python train.py --rope_fraction=1.0 --init="uniform" --init_std_down=0.0584 --steps=3943
MLP neurons of a small language model. Each row is named by its layer, matrix (down: output weights) and neuron, and shows model dimensions 112-207. Each number is 500 + 50 x the weight over its row's rms, rounded and kept within 0 to 999. Numbers have three digits each. A neuron's up and down rows have the sign that makes its largest values positive.
Before each neuron's rows, "fires before" lists the tokens most often just after its 100 highest values on Wikipedia text that the model never trained on.

fires before: " to", "ing", " the", "ly", " in"
L7.down225:490523416570476506523464547486398584470496569545454434577503582424454560493525436549503573490570538488438565389586480477479457487464473454531499447542440510478532562506420545495470478472461479589510506395501512512460606503558401608472478543505455476486514553501409451500521470438504564503

fires before: " 19", " in", " 18", " on", " by", " to"
L10.down207:552525497586553459588560504530503500489498526516528453517444576490404476479559485586533509452558546633517471416580529462524515429443548540508517475491455505489512477480472461532508469490495501484569569488517452427528456510521408519438449521514470510488425533490540533432542482511544475520

fires before: "==", "The", "In", "A", "B"
L6.down526:538478493457454475584523445477558497461538464389529500518410544461551581506507483436474381546455430600497481428455524399476500506461517529488456454507448538482476436524487552434484565518449473534417568542528493574562512566442452566451597550523518528504483521445535470513412517548507521507

fires before: "\n", "i"
L10.down805:526425535513545509420499565492562531492475560409552480588472463464471407507428519571563370415476465514486439535581551501534530449516539533439531500451603541484463476430502509546563528531476433543513608589529495481514431487450545524518479593566570435400460600474599537532525536443497514565

fires before: "ed", "s", "t", "ing", "e", "ion"
L9.down558:522519504463598552522550421490477545454530496485484508414471529514509501484453564486423439588411549531491476528485536532393490492456566626516395560534421416518426558528485408633435477453594544503391595633498469509481598447505431520508455525523436521547441449436515434515435552532520481591

fires before: " of", ",", "th", "st", "e", "s"
L9.down668:561456488489509333449514484516431570493559526432566464453529529517585519471462431428444532556512550556467517452537479576512546586590508453486483578408496527499498507498426512491513415549545438488444438455544418423537479544473387535520502504612548484545495450489475480464482561440470485506

fires before: " ", " |"
L11.down190:489453593484414501522544491468518478461545556466436571486506448527623491492583515496478517546496440444487492575497532493475542499454511507531446460463463547493474391508507518510508409470490531539494401400524555498593544524502471530449506550514643434453587547512512491461520531547528533518

fires before: "\n", "==", "---|---|---|---|", " ==", "t", "-"
L2.down30:539535373520533497441496523591483540514385505454448454556476525468515515529499469548557421484436480539503602542475516465434517453549535463560389481533547461522483509498408420513528488503462615485366454547393469451482412506496519424560469504444566514467433542508482471508510524498633512558

fires before: "s", "ed", "d", "w"
L10.down638:576521518400552547527485493476559560448488530511458497480530492515407474494442538550498501525554522494555511536555471406658551481535422515445491492487453520451428537559499569506503493507435532489540426475417520535577454473523423532506443567469428585479537500558524604457515461455495572474

fires before: "er", "ough", "o", "or", "in", "ide"
L7.down667:471494452522442457542488543428474426485514453506379491518547451506489583535528511538473535532479477511515502458561482443465516600502529530543486484522448444475518520595542451571502491459490482448546466425535570418460529427520539513641420569484456542435470478504458537484478609526457501451

fires before: "\n", " The", " In", " It", " S"
L4.down275:552508472493447509548511455468317481522474414452476479426501518543517485505500449491544549532506427461525494460525489500537561536450510455507471480433507527452556380482560541521467485446493451454550575431455527564469535515356444480511359538476525536514495460416483476575603544569454544486

fires before: "al", "ar", "ri", "e", "in", "re"
L10.down611:431575458468521520484500503573395472475518471418516522427580516520587475593502484548516495448451448501506469531543496513478571501487536478522452589519563514566567514405597554493593548549523504395571398462459551549437483537496514531517464446486578545388525482474460458381433465513458440559

fires before: "ic", "ical", "ia", "al", "y"
L10.down605:487572487438446531439541542582558603484440447370465444452470482507532484408450497472545496440548513424520409500439634542552454528556566437455458583509542526497517574503512477423617372463490433510416537543402489519505484495521513480457552543491532544493522548574406519492530421486440532522

fires before: "-", "\n", "===", "|", "="
L7.down593:450537538531526503484448533534503530409453505439492553514469413550447541511431495585573492430564502483487517431440489495513601433526496531585575463527473526447488471574515543471509553550462582574385561425539524531507456517473410496391395545544461456454476559463460490520456538536550479558

fires before: "ed", "ing", "th", "er", "s"
L11.down500:570525533453522531368519525543416548534511552506510470519457391602457407423470530461501563492480541507451506518554489519463465543495463580502542469392577574502571529464576488571434483543503420571452727447540479450511509568549461520469471485600551468487504562517587539476589504494454477433

fires before: ".", ",", " by", "s", ";", "st"
L11.down69:545513478573583415546399506568497488503536524495577423514524448441566545503528474542480567455451522492512499488395447428554495512426465359549581530464451412459454522404481497531491442538485421453503468466581585510557533609473512460522479592548502467515554488498533486492478500429538469494

fires before: "ed", "n", "red", "ing", "tten"
L6.down299:492458512471389453580508533558411498473576475480452498437514532434491487500554496461508517476477390500455542512486476540413481579427401495557466476515462428506526509524495508492570506551605511534539433422540465556610512449525518540387622498689585512518415516500489559496478488364510554470

fires before: "s", " of", " ", " 2"
L11.down814:576487592567406455477551539462518501465500482525550457501528551523543523465547523585436457490470525464530529456543579506555548526586485503486523511467574548526541489533487525531557467507570558442473740518541459455551506552464479474515509574415491513528448556453605469463554519553457457460

fires before: "==", "The", "A", "In", "==="
L6.down712:494552457552538532508413566572473500499523522443541542519555532448522554520607504575429466565464484479513600498515528528404491463407490547541515525582572550465497363458430544455593592495464572426523693577440558484521473498463438488522496438557432445487500492559428378483485486562602478530

fires before: "ly", "ed", "ta", "d", "ot", "o"
L9.down469:586455512454441542508530479578442480351495423570534513467461575497457465466523371506638500458525446477553519547509449453563585428536549463475510514500441572538439461548374440524479609575526387545531472510458442530584506506559504504533483475479529489483566491555478550537549530515571514577

fires before: "an", "et", "di", "t", "th", "s"
L9.down823:540519542469436540462418490434493487577437474426485503499509493484557515453501470430479526512433494440487505547545449545557526566481446568553614541415560527465454534539524498602440499553465526473486527537482419495539476528495601533520532520585428536619530566542502425481501564489465466478

fires before: "ence", "ing", "ent", "s", "ual"
L9.down296:445467501449464465406504479544527541480380498461498542575448566395527541519565432554515519492553549518406527535447535415507565498506462589515483573411477584508488502473456531451504422502495496474566559489553401483430433441554489521480491588472618526477487498540521554470540472580465388481

fires before: ",", "\n", " |", " 1"
L11.down220:465527489545459483493509529486585547561449427499582431448558507476458521417617518584482487522457500482523477471536446522449459456519456541489439495452510593461461498461464516455534456443526498463536521496538525556516467498514554473539517499561465394405489493530423531450484523456395542508

fires before: " 0", " ", " 1", " Democratic", " at", " Republic"
L10.down273:579474502504323529467462435513582475451485543517506585488543460511558471470496510537492438540510442517527501537503494544466545521539442576423533472509516414491423500510567498494526474489561505530521581530497479495469488504590602550492403499545610425537532505583575431466472515531473552537

fires before: " of", "s"
L10.down561:511509547486446408520513543538574533512478535461536488590500526406558510453527497496503494473479482538409477585515625474506535569477450445545518502544539461414556554407446505573481538488610495477461683547547503460529467518433519511556472459537625511453422476475570531448545541489508520477

fires before: "ing", "ed", "ant", "s", " the", "er"
L10.down458:536396547488520490463524454561426445440553528617567484514479539526388489567472470527521451448442572518414469491434461537533489562445489522544528434482484492548473452503582409614535544498478491504450557541538366488608635544587476491395553553640482525492489554450536554521596560526435535512

fires before: "ist", "ical", "ic", "ia", "ne", "'"
L2.down156:520472477513417509487562572469411495533493556510477413529537532390520437507527439572467476453553490458543505499533509522445505449465449444503404506446530458446577551453484521517557467499484542485527483595507453491508480476473438547570492500462488527570502481560490501436513396543415413543

fires before: "ed", "ing", "s", "es", "e"
L10.down235:483487549514473543526489502562540564532563512546420494489465507560555484545478516444412406528574524450432445481506421452449480575420555509442529389484470575450550532493449469500480489443582478498575503536499495382562470586461512524508541570488465468496446539541504473519499548566516587464

fires before: ",", " he", " of", " the", " ", " a"
L7.down77:518592484623497495500515491380480560484486567581530515484436493521514498447462508503422535523570526450515554489494530545407486496543507482579521456579482524562501511468489523489527564439537513439451621408455485579646560458477516520614516471493488464532513484538578518495527504486455465517

fires before: "s", " of", " in", "al", " with", ","
L7.down734:510515550434509436466411468556529482550506496511577435466435557419535518482501474485552508490531475535530546478477479442448458460520437459572542518447532465457581483538475456450541493418411542485530477479477378452423503604412561416561442576494378573529560557515536565470461509566517511517

fires before: "\n", ":", "'"
L9.down775:509531517462372368516559432566529452432574555514535572473562477502467594441517512470541511464541448504487518516518503512455457495467550393552478454430422515483490399488568512525411462518511395524527573485494544460495589478429544508537512526477478446417491534543508431558487441459442548556

fires before: "\n", "ing", " in"
L2.down426:500566479482496370564533403418587567397560511475573567495595490528471517370540543426466492452489521501551440406536532544495552492456587463562554494468399477467568472528526437538477451411486563459556356479503581559580462474478521470491492503462487518527465508451467439504548459471444468459

fires before: " is", "k", " was", "low", "equ", " "
L7.down338:453505491493483504570518528480550480502521533471533588484473516503562479496445498488513589570522509450466525488458530554522380520530508432557526469477480502492498546527550439523572488562429521503553453486479470418551618538606461578547561524528579436518514596467485516483532468485450498489

fires before: "y", "te", "ce", "ci", " to", "point"
L7.down597:549453526566528506452376489473518512477515557541488532446461517437519512557558550479511489426520477511596438486547489500471529564458531522481441510519473473515591569596504467553565432538570549527428524423521548430432469542467483476465532479643536444435475499537553569544570477561438458480

fires before: "-", "\n"
L2.down151:494481463473455509538463579421544497494483431539426488460535484534480652570527479493505478432480596495407471454543562470508517440464568532559507529619527549534567464451590535442486490569509462527544469587572577476555503375500527525466550487426497493498499469493406558449496397435428495474

fires before: "\n"
L4.down800:528526481537572506499494500541489457493458472498448550409496462597533457468502530488572521511515466449543443519536480516531513529506512468477437507523559517460553485491523558510548455448634535556561676566489407472537515523431440521409504579615513428425437485443603526460530505584499541509

fires before: "er", "ed", "ment", "n", "il"
L11.down203:513527528407443508519430444440422485450498497499442488558569519462464549474485596485511388520457421553411546511597467575509509513454556485507417535481550593456468525420538548487531496467487446484540515383510582530413454499554491495534447464530463428531493580487491504628563574531500482450

fires before: "ed", "s", "ing", "d", " his"
L4.down264:513530436552461402449457425517528423437489560500459553444532535591476458454444563481477514500580525427472456531459544515531428481569529582504499482499571504514624469437453520493540417425419603490482397627402469553509488457481543485564473476537538611510542488462519485448411495495473658496

fires before: "n", "ning", " of", "ner", "tten", "ev"
L11.down481:466503469442479523617499557466480496578569511440488460380422477485438575488460586452493539469560497536585492624508488533443511517525384422479454566458401479574449487487479604548515455453546517474494456438469488482484476489564499458522559552514480476489492472461554574503456451497569538468

fires before: ",", ".", "–", ")"
L9.down749:490481416494517409490460498449436471505565589516536484563507475420495526498495511482399473495492455614447503435445491565446560443547388531571458552443525519567608481390486501497517476545446406459516555505510439539488585462458578552428430481519450520441636501452581517549554436431489465495

fires before: ":", "s"
L11.down154:552577462496445460556454432508600441499480475493503452564383581439562458491466492480498366478539586423440501546469499444532522482420490552448547503490499493423592411428500530547509546523475471542524461438437419429532498464514581538496444488402514437503438521540519449455488516582453437423

fires before: "==", "The", "D", "===", "P"
L6.down203:594595484460458505547482623476528623573530515481476482460555506496513516445477558448414508512514498473570502492536450477446433480493481518474463478505548553498527457529499466552492528546457455496490646534455491523533495489526419533518469487460533506475504558507540437480523476577529429546

fires before: "th", "-", "W", " |", "er", "and"
L9.down396:535558583512448580429476474533548531484547491491625508500505444402457503603426569589494458495539462512500494522478529558469472494537515487524524488565504405562551532501429526473573482454511421499479548494488432499488516514458447487419451509423475472533520526446469589559486476523537306506

fires before: " 1", " 3", " 2", " 0", " 6", " "
L10.down575:448530519457442490464457493456478456512496496545551508460561491553491434488447547487473483539406540598558483453484457575478492541437506499533387491475458463541538510526604511516593502513513527524496553556497530558469338371569482485494458465497598485485561405523532519476518515438390464436

fires before: "\n", " It", " He", " On", " The", " |"
L2.down70:513484499503536525479480462463423549442569518505502539414493522472533462517433486553461453565420556505557490572469571566573517469529481512424520439513533511457551454525426427438493553497503528511508661464464461473561436546434482472506559461536513506576502578489510363473555569492506466589

fires before: ":", "ing", "″", " by", " the"
L7.down415:440629445499582511563464519439498514504465490501487552637511554473534545494560468545450468471485440495528536475544559549425551484527553514430504585554499578517489509570500564606419538558417506552519503439558674478464484479546423463508458531541509503537503596455512516552519602524470537499

fires before: " |", ",", "E"
L11.down386:546489414546437496499537520590501549508470507482457512512499573453587508425534560414476513516425526478493424506511570543535581540580481445393490528385529552503456583485520552552448481451521462574503342430503489485487440519526565511430458508503495504581559521471529542515582480571423522479

fires before: ":", "i", "s", ",", "ang"
L9.down40:480545481452452580525459456499535469459454460611464447488525461451513586522506494465507590494502397440477535520469565500513400425530490535530522441482483505429482526436484501604493556515480507476429473527538556632476498450480467569425458560589530487536463514534568539612503554495565540513

fires before: "ist", " the", "di", "al", "ne", "ce"
L2.down154:521581509521464485470473505580440460479460466465451461544498539450460494590594555498412510425612436494473460547545378495545537520410558482479519411435474410559501513468525527472478468543499421484538435533508543443475458525470428530533600549486544503569553471466462578522531579451498522499

fires before: "ed", "ing", "y", " the", ",", "s"
L7.down702:544536540477440571389468462558479460475425496531464497387455453516432502488458517506516476509539510424560494453573526560583479467472611473578520507480544561529448519444463460437537603571550454542405398561415479513532560529494506455548552574510446451473402514496619423466456563529439527443

fires before: "==", "The", "In", "A", "P", "B"
L6.down300:467483580469424565462526495556528485373490423512459484474458499500498495512541492521478470571468435634501514482532494463552487544500490532480448484457493452487550481631546528499576517554459485493459704418573534556578522532475499529460477582489542528527580548494425462497431488506510492503

fires before: "ment", "ing", "d", "ster", "s", "n"
L11.down172:395556487407486554451467419443503419485485467530488515521443469529543393502467481450415545580475499406533490537488431440551368425535556494405541448461488611488511446648451543527522455506420485534455466466369618469461414527480492524469433482460475518492504488520541548490540554519535558546

fires before: "er", "ce", "as", "ion", "ci"
L2.down664:510495444531460490558472494534491537469465570527453444511469506496520435532466506483533440466424606569615491469591533495522417545581481484614490446581462538498531541529543459663486515628553548498473446452452496450549566516431452465475549514449455531568462544517565507458563403483498527482

fires before: "ed", "e", "ing", "lo", "ant", "ri"
L6.down502:587495539549499564618506490534510499470486552518490505552558541468568459503492425465440407511632488472423458470526520462503547546470492497495593438505533466486542557467556494537437486603505533575545380453501561451489520544514489445542502463471451526467481614459500566591443475542456462439

fires before: " of", " ", "ing", "s"
L10.down177:433435451477651533545474547534582523451538413644517446505474547526540545579459533489464549547549536491511486576413483609544504512532506472600511602503488433552442534469488506552556461500513403500418571564484480413441466540477439455515470463571425561484627495566483474484428616472498561453

fires before: "ed", "s", "out"
L9.down776:495509462516565493524631502464472578475466526500488460502511487530464469485517559481560423436632530418449415459479393484420482613458525538599526414539442462491612404488533441548492489540518451577552516544445482502602568490491426488456397543437588516544400482472538495518510473454585537526

fires before: "\n"
L4.down766:456561447444560445552500438512539521530457507547564483447550451589532538514575422467606507437417516551525458405442529620506486562416462502440414402514525518479498520483579534445464480538495512424482418561527479555498478582456456443428508496534468482446504539552535565518473441461509515577

fires before: "==", "The", "A", "In", "B", "==="
L6.down653:554502485554446541555566418551446496473454450612477519533421534517495481511459471516525386492458457560457503477541576493539424579506573504536558438545514503490572454639632540486446431514568531365380638476490538589525557516480453465459513511506533505470484547464443516460556527472522521459

fires before: ",", ".", " and", " ", " by"
L10.down57:561409464532491456523501453574471485477530500551547407517521545461568494538470561526548564584542432523490598600486492561496441448477458562530558498504549513444559534512438486475513422451492497502431354484506469531489540538533480567480532505480469528528599476442503475544561564519499412602

fires before: "\n", ":", "-"
L11.down811:513447481520560455425597593531523507460458478568449526436548530517479514559503552500562605483555462412441500512477543491476523385479509526487525457447476516461503508386381421520477496590481515568495604572534546516492440517530474522434555537405584533496420475473463506587502384454549462577

fires before: " the", "ate", "ated", "ation", " her", "al"
L10.down532:519564502535463490478378513508509544474492498522488464566512543395435475495460483506502454529480567547474543570511451521579501507453556479455434464454590468535538579517541471490435509557438470460427581524397455489444487548426494419573513470487501565592580475444508456521404476556543530432

fires before: "s", " of", "\n"
L6.down728:578459565553470449451490595495509437443453503532497494449574497366528506437417562515540594532485513484621517524468438574490415437496574499458560538526490509517533486426562538516553491527491483524445670473512548437501562470456644503480570576487513476536500540532476488499560476471532470524

fires before: "|", "-", "gue"
L6.down707:482474517534503530518513551480540426441581479506475483441516559508398570530560489517478505428493472503532553538496493463479533482507388438527468373526423422462514582488507493438552513656477542592437405468382454459629508528466520425461448452511461518391485466477502480570506532514541525485

fires before: "s", "ed", "ing", "ant", "ance"
L9.down364:541500402573474466532515537561457468449545489492550513587516582426535402535336459488499468523500432535502487533517432565483403408552542508455517442460411448551566483593575542570479526444433452544489558497402491460526439503597438482579454569541502466540450559477579584491473526500501496464

fires before: "in", "al", "tor", "ne", "ci", "e"
L6.down774:481362557454567480501438516514495485553590507488509484486528452401550426466507514535407564546516462506509479566474532511531583468505520512612521419612485428570580429421597434410439565524443450475484473481589547517499481450437540462560517527587522477544530537495549464513513586508463464481

fires before: "s"
L6.down430:558510453450488521428511565451525490539491431464533446508507449505517479463441515529465341490470541463501415459499475473397568538478458539409451555552539515477549448465460492496499498473510479523423490495450495316521538546525529501519448561563438442534489487448526476412525534501426489482

fires before: "-", "ed", "n", " of", "s"
L10.down829:518437576518488554506481551512492479516546437508549485601618389466542507471472577500434543419481497444504525486382460472470555514473528548461404542607581413481470560554457453610577547469534595529437474482563409524539438510490494492559542459442606543506497556528388618477493472455410543517

fires before: "y", "ed", "ia", "er", "ly"
L10.down708:437516487470403497427578484557527473440546468558430547466557494496584476446439530568430516490516545472564463549505560512439438566501497507591528425572448510472475606597438466470540556530493463453532636604467559501414624422507471456448509497513489542493569488554529588574484510521525442527

fires before: "ed", "s", "es", "ing"
L10.down622:579518545491411439494533471591460515460472453527521458522443487497457446575509562547519478503518514524356446507501490413486455643442579516481562499471467456433491510515458537493525491538511475557568566421567495458539456389476425474393406576541514451479449500468473512481499467554534560547

fires before: "ion", "ing", "ed", "y", "al", "e"
L9.down667:420450524478534452448442522510499466532488628518444490476579404468450442473461484495439545594515474555446523444432493550413493529475492499471393517456437465574439556507480517475521621557502562536498411574528551568556436510415467423520434521545473487494502516447477554575465457535479608444

fires before: ".", "°", "-"
L9.down424:429453521559483544476449418498529565483499565522505508502561549430537596560475484441570503476450507508527467605501488468487556483479520576471527471589465458506573450484496495398487490507510454529402463522487532439501505444515458511508463524481530470480469579555504533462475480590476482483

fires before: "\n"
L10.down14:490583408498610574482592553503570498489411473563542510429436461498493511525453439555484456590465524492580404495599552575484519511477524582543491368455555556569524518580545454504484540465491425498476666590458478472514503488481528562503563472557537426512529546506484524549562556484531546566

fires before: "==", "===", "=", "The", "In", "A"
L4.down633:561490532551406451518532467545419529525409529532503468478468588444524370506437490501538447537486505473512486511532522536596377481409609493543460417529547530451468479453530516544549455524517517467505700526467433560513511441471515491495513513488461501457492506456517507505542457519514483479

fires before: "==", "The", "A", "In", " ", "==="
L6.down466:568405495517552447550524506522444468475433492442478532435442535492536582482531489413505490571526438531507545545512442483471449469463561444472404560532516567486551463544469500480443571434429526461459596412520517530527554506444417496561581521437521554459511495475500498524471448432500400478

fires before: "\n", "lic", " The"
L11.down706:452550379544575404509420477494503480485487511514449522506531585430494443611486463487392513510473529551598454464589431508529486479478521504524511498583497581458424601501440543458465472399601459546518582440423521558444460499467549548482481483559567513464510509429568462455457484573486495460

fires before: ":", " |", " /", "s"
L10.down54:495576551576485409624526419517517574473454489532575517498511489493432522552521555449474526495552494558436456522553490549539440545497531546504547516518486403464561481523561546542541559515539440425438542491503538494426529580596469489449491544428471534541513467503519517583430565525402449574

fires before: "\n", "-", "==", " and", " career"
L4.down823:465552502515422540546537552497447445490478506459498484519513557557408546435646478491520475515511541440506454493450551458547486462495489419512439572545435383523531517559478534501510451515485542424517501467513506520571596457425474513465463407515499413456430449489417595548483421529421499532

fires before: "\n", " ", " It", " The"
L9.down394:555578562468613483466492441551484531544539470506460583498474485505548456494522467526543467461488551621498527450560509516526500537497524453504485476591582534535428566440522406478461502431601519521486462488451528559453368437553458592518473527426519486470488542533560468458534452527480565445

fires before: "s", "t"
L4.down437:507433483453505531536497450489447418496445510579451519517479459460568495414405455528499601429454567459562475460453488587489450544465503496564580558496536562495435479557461481481467495496503513406543557540459541536548514516529517524551525507503457421608507476453473454554451510539533487516

fires before: "ed", "om", " of", "t", "ing"
L4.down447:509524476614548441517479491532530395463494588480533521494512453461478553576467501539431494414528546503495565470519560554383442505432512469490479489488499464474522469429533518485575466515495509517399517546548522404477509589474502427534408502476591554563454453498546458576482448397545520394

fires before: " ", ".", " mi", "mate", " km", " |"
L10.down494:487506550511469592482474530462539488479573504560555477583498465494643504526475514516535501485408522409533574527406583542469455500510386535497509478511501490452483433475503450529508460481502490590493571503519549481517520573515537454444506448459468405501570515524531611470393556536542601457

fires before: "==", "The", "In", "A", "B", "P"
L6.down420:489491545515489433581414613466545519526480579452509596533496435555533475566525537563447478497494445568549553494492559420482513439454538513493543451448533512491499516476485503495562477529444462531434837619464559470483454481461509530524472468473498423454452533517587466495521468503477493530

fires before: "ed", "e", "es", " a", "s", " the"
L6.down353:440502524565459463507450483438469523553447409512458473517494508622529449386534494464443471586467534494450487432486563374536414583482540481496469523495595434388509483437463525477393553542633503600554435543478536473498487501496476512490425562548456438534449485467566525486472562495513538450

fires before: "ist", "ed", "ish", "ri", "te", "ar"
L2.down506:473592583529501506486546450634415473502526484465499514444546487546595382449546486486525499496607551492527416446532466536454496552496569446521496604557425493547482549411502533499517454537429457441445580542469517510593511437451466529495511510493457590519492495569556442382456447489514494510

fires before: "s", "ing", "ed", " of", "ship"
L11.down255:579502538394537556423420441553447445419483437523411486413457469517475461465454457559504518504478550493459502465523545563495435506520438529516592546551469433490495530473501472559553514501538512472503586529499472516516525527617478473518480499620465510497470440515424476562463470481464546440

fires before: "ed", "s", "u", "d", "iv", "li"
L10.down748:465471462489456440477517482404509405436552606538444497540505526481449507429485436543474574495462449500638545486458519578523482475505452467402480614465478496454487551504436538548468466453516471547505593526456521574552414496504529546434541536466591477519473556476494520495537453483506484365

fires before: "|", " |", "\n"
L7.down682:536608482490531503501469487517540529363435522549552506464495520514533461599578500490574464481377390494509458495484523593501542458458524508471472503435526482528489473471440417536570487524548412489541432515553488490529495410577502484546489542470437504475534444452564513548493474487496492421

fires before: "ing", "ual", "our", "emb", "n", "ne"
L10.down167:447492485506534550468578505503461515434448436481437496602563531465588461576571468512458542455516496481422525485535434463517543464579456543541566521520467458506485492523473475422441581512510510565480510450447408461515551558485465526429492575490482541543493503433440511465497539577537524559

fires before: ",", ".", " |", "–20", " to", "-"
L7.down55:510453555433525563515450423556500503505590483483470501505451506441462570609407433512472544453544487488427513538480520460487487406519551551549535465525463468540578483521499522458510480518416418481512490463477480499431567446474573480473540539498515536425514492407501490525595425488470409496

fires before: "ed", "s", "d", "t"
L11.down444:543648523419607452503593673500532488422520505549502642569554471544519444478483468576545542514516515505533485493485425448498494433466530494523543501478485427442602565487537494559563554487496502479468645601550579490483456543450456455533423486471504512444479443483486557510515498504487484538

fires before: " of", "ic", "ed", "or", "ver", "ly"
L9.down467:500590507386517444507582419636515567502627448477502482489602569531477556495486488453494552553556532525399499508479557432459506519433519487427481548489546512467545535471428494517553412550508654517546409498505434448546507548450411540493653574448572514526426485451488558458503520546423495488

fires before: " as", " to", " with", " for", " the", " by"
L7.down695:551433411494421491507479596438514455423411563452493557565378470458571534492522471488503468488484573608479515397469510408553407469511473546404451496499532496512420458467456480528528546524402583499478560493519516443484410523468421508479519498564451561504481545521512473457560473477494568424

fires before: "s", " ", "n"
L11.down591:492484471512385608511438530510469443489471388481496477488536492569534513562530429450521522479533483457641494466483511540537397465458459426531547591499487471519479516453505523448595482541469474529488663573532503503605514516518524490489485438456522541557465504562535446477571515504551540547

fires before: "s", " in", "old", " from", " to", ","
L4.down804:475532494550513443587472534481483576438484500500474538507431530479507455505507480561456507457501453512526467466488482506477552443590480542510497466543476523414489526524398528496554545461369573527606491517501546578494557504449529562428455485571518475500472519526512480448510468415519542502

fires before: "g", "t", "ter", "out", "vi", "s"
L6.down818:457567567435520525525509532622512481516466433520512596485517446520473440641477508480509537542505537549493514536476367489544529422611590517535590482530499497583565509527498487554483518457593500474434503540450441488500498536414570530486485396508506520505537468435481469492531430478456590514

fires before: "-", "ed", "ative", "way", "s", "ro"
L4.down739:513530541489586408436484511578603508490521492611518567485531508539419417501475526543484423518506463584555490525539497455512521425514453483456516542523504469506509516491534578494496533496526452480489486468463387490513503490437422458460566447446520577469485521396489437494526440506522506577

fires before: " |", ":", "ad", "\n"
L11.down764:437526408485528590525535565559490433462454471476541503527562459530495515531489519498450497504556472387485519436506585531482593479471494538436475526508506481540461484450489498464506409504433540589572405458521566508494511484423516470463461521435531390553548516526499537462442573464574475519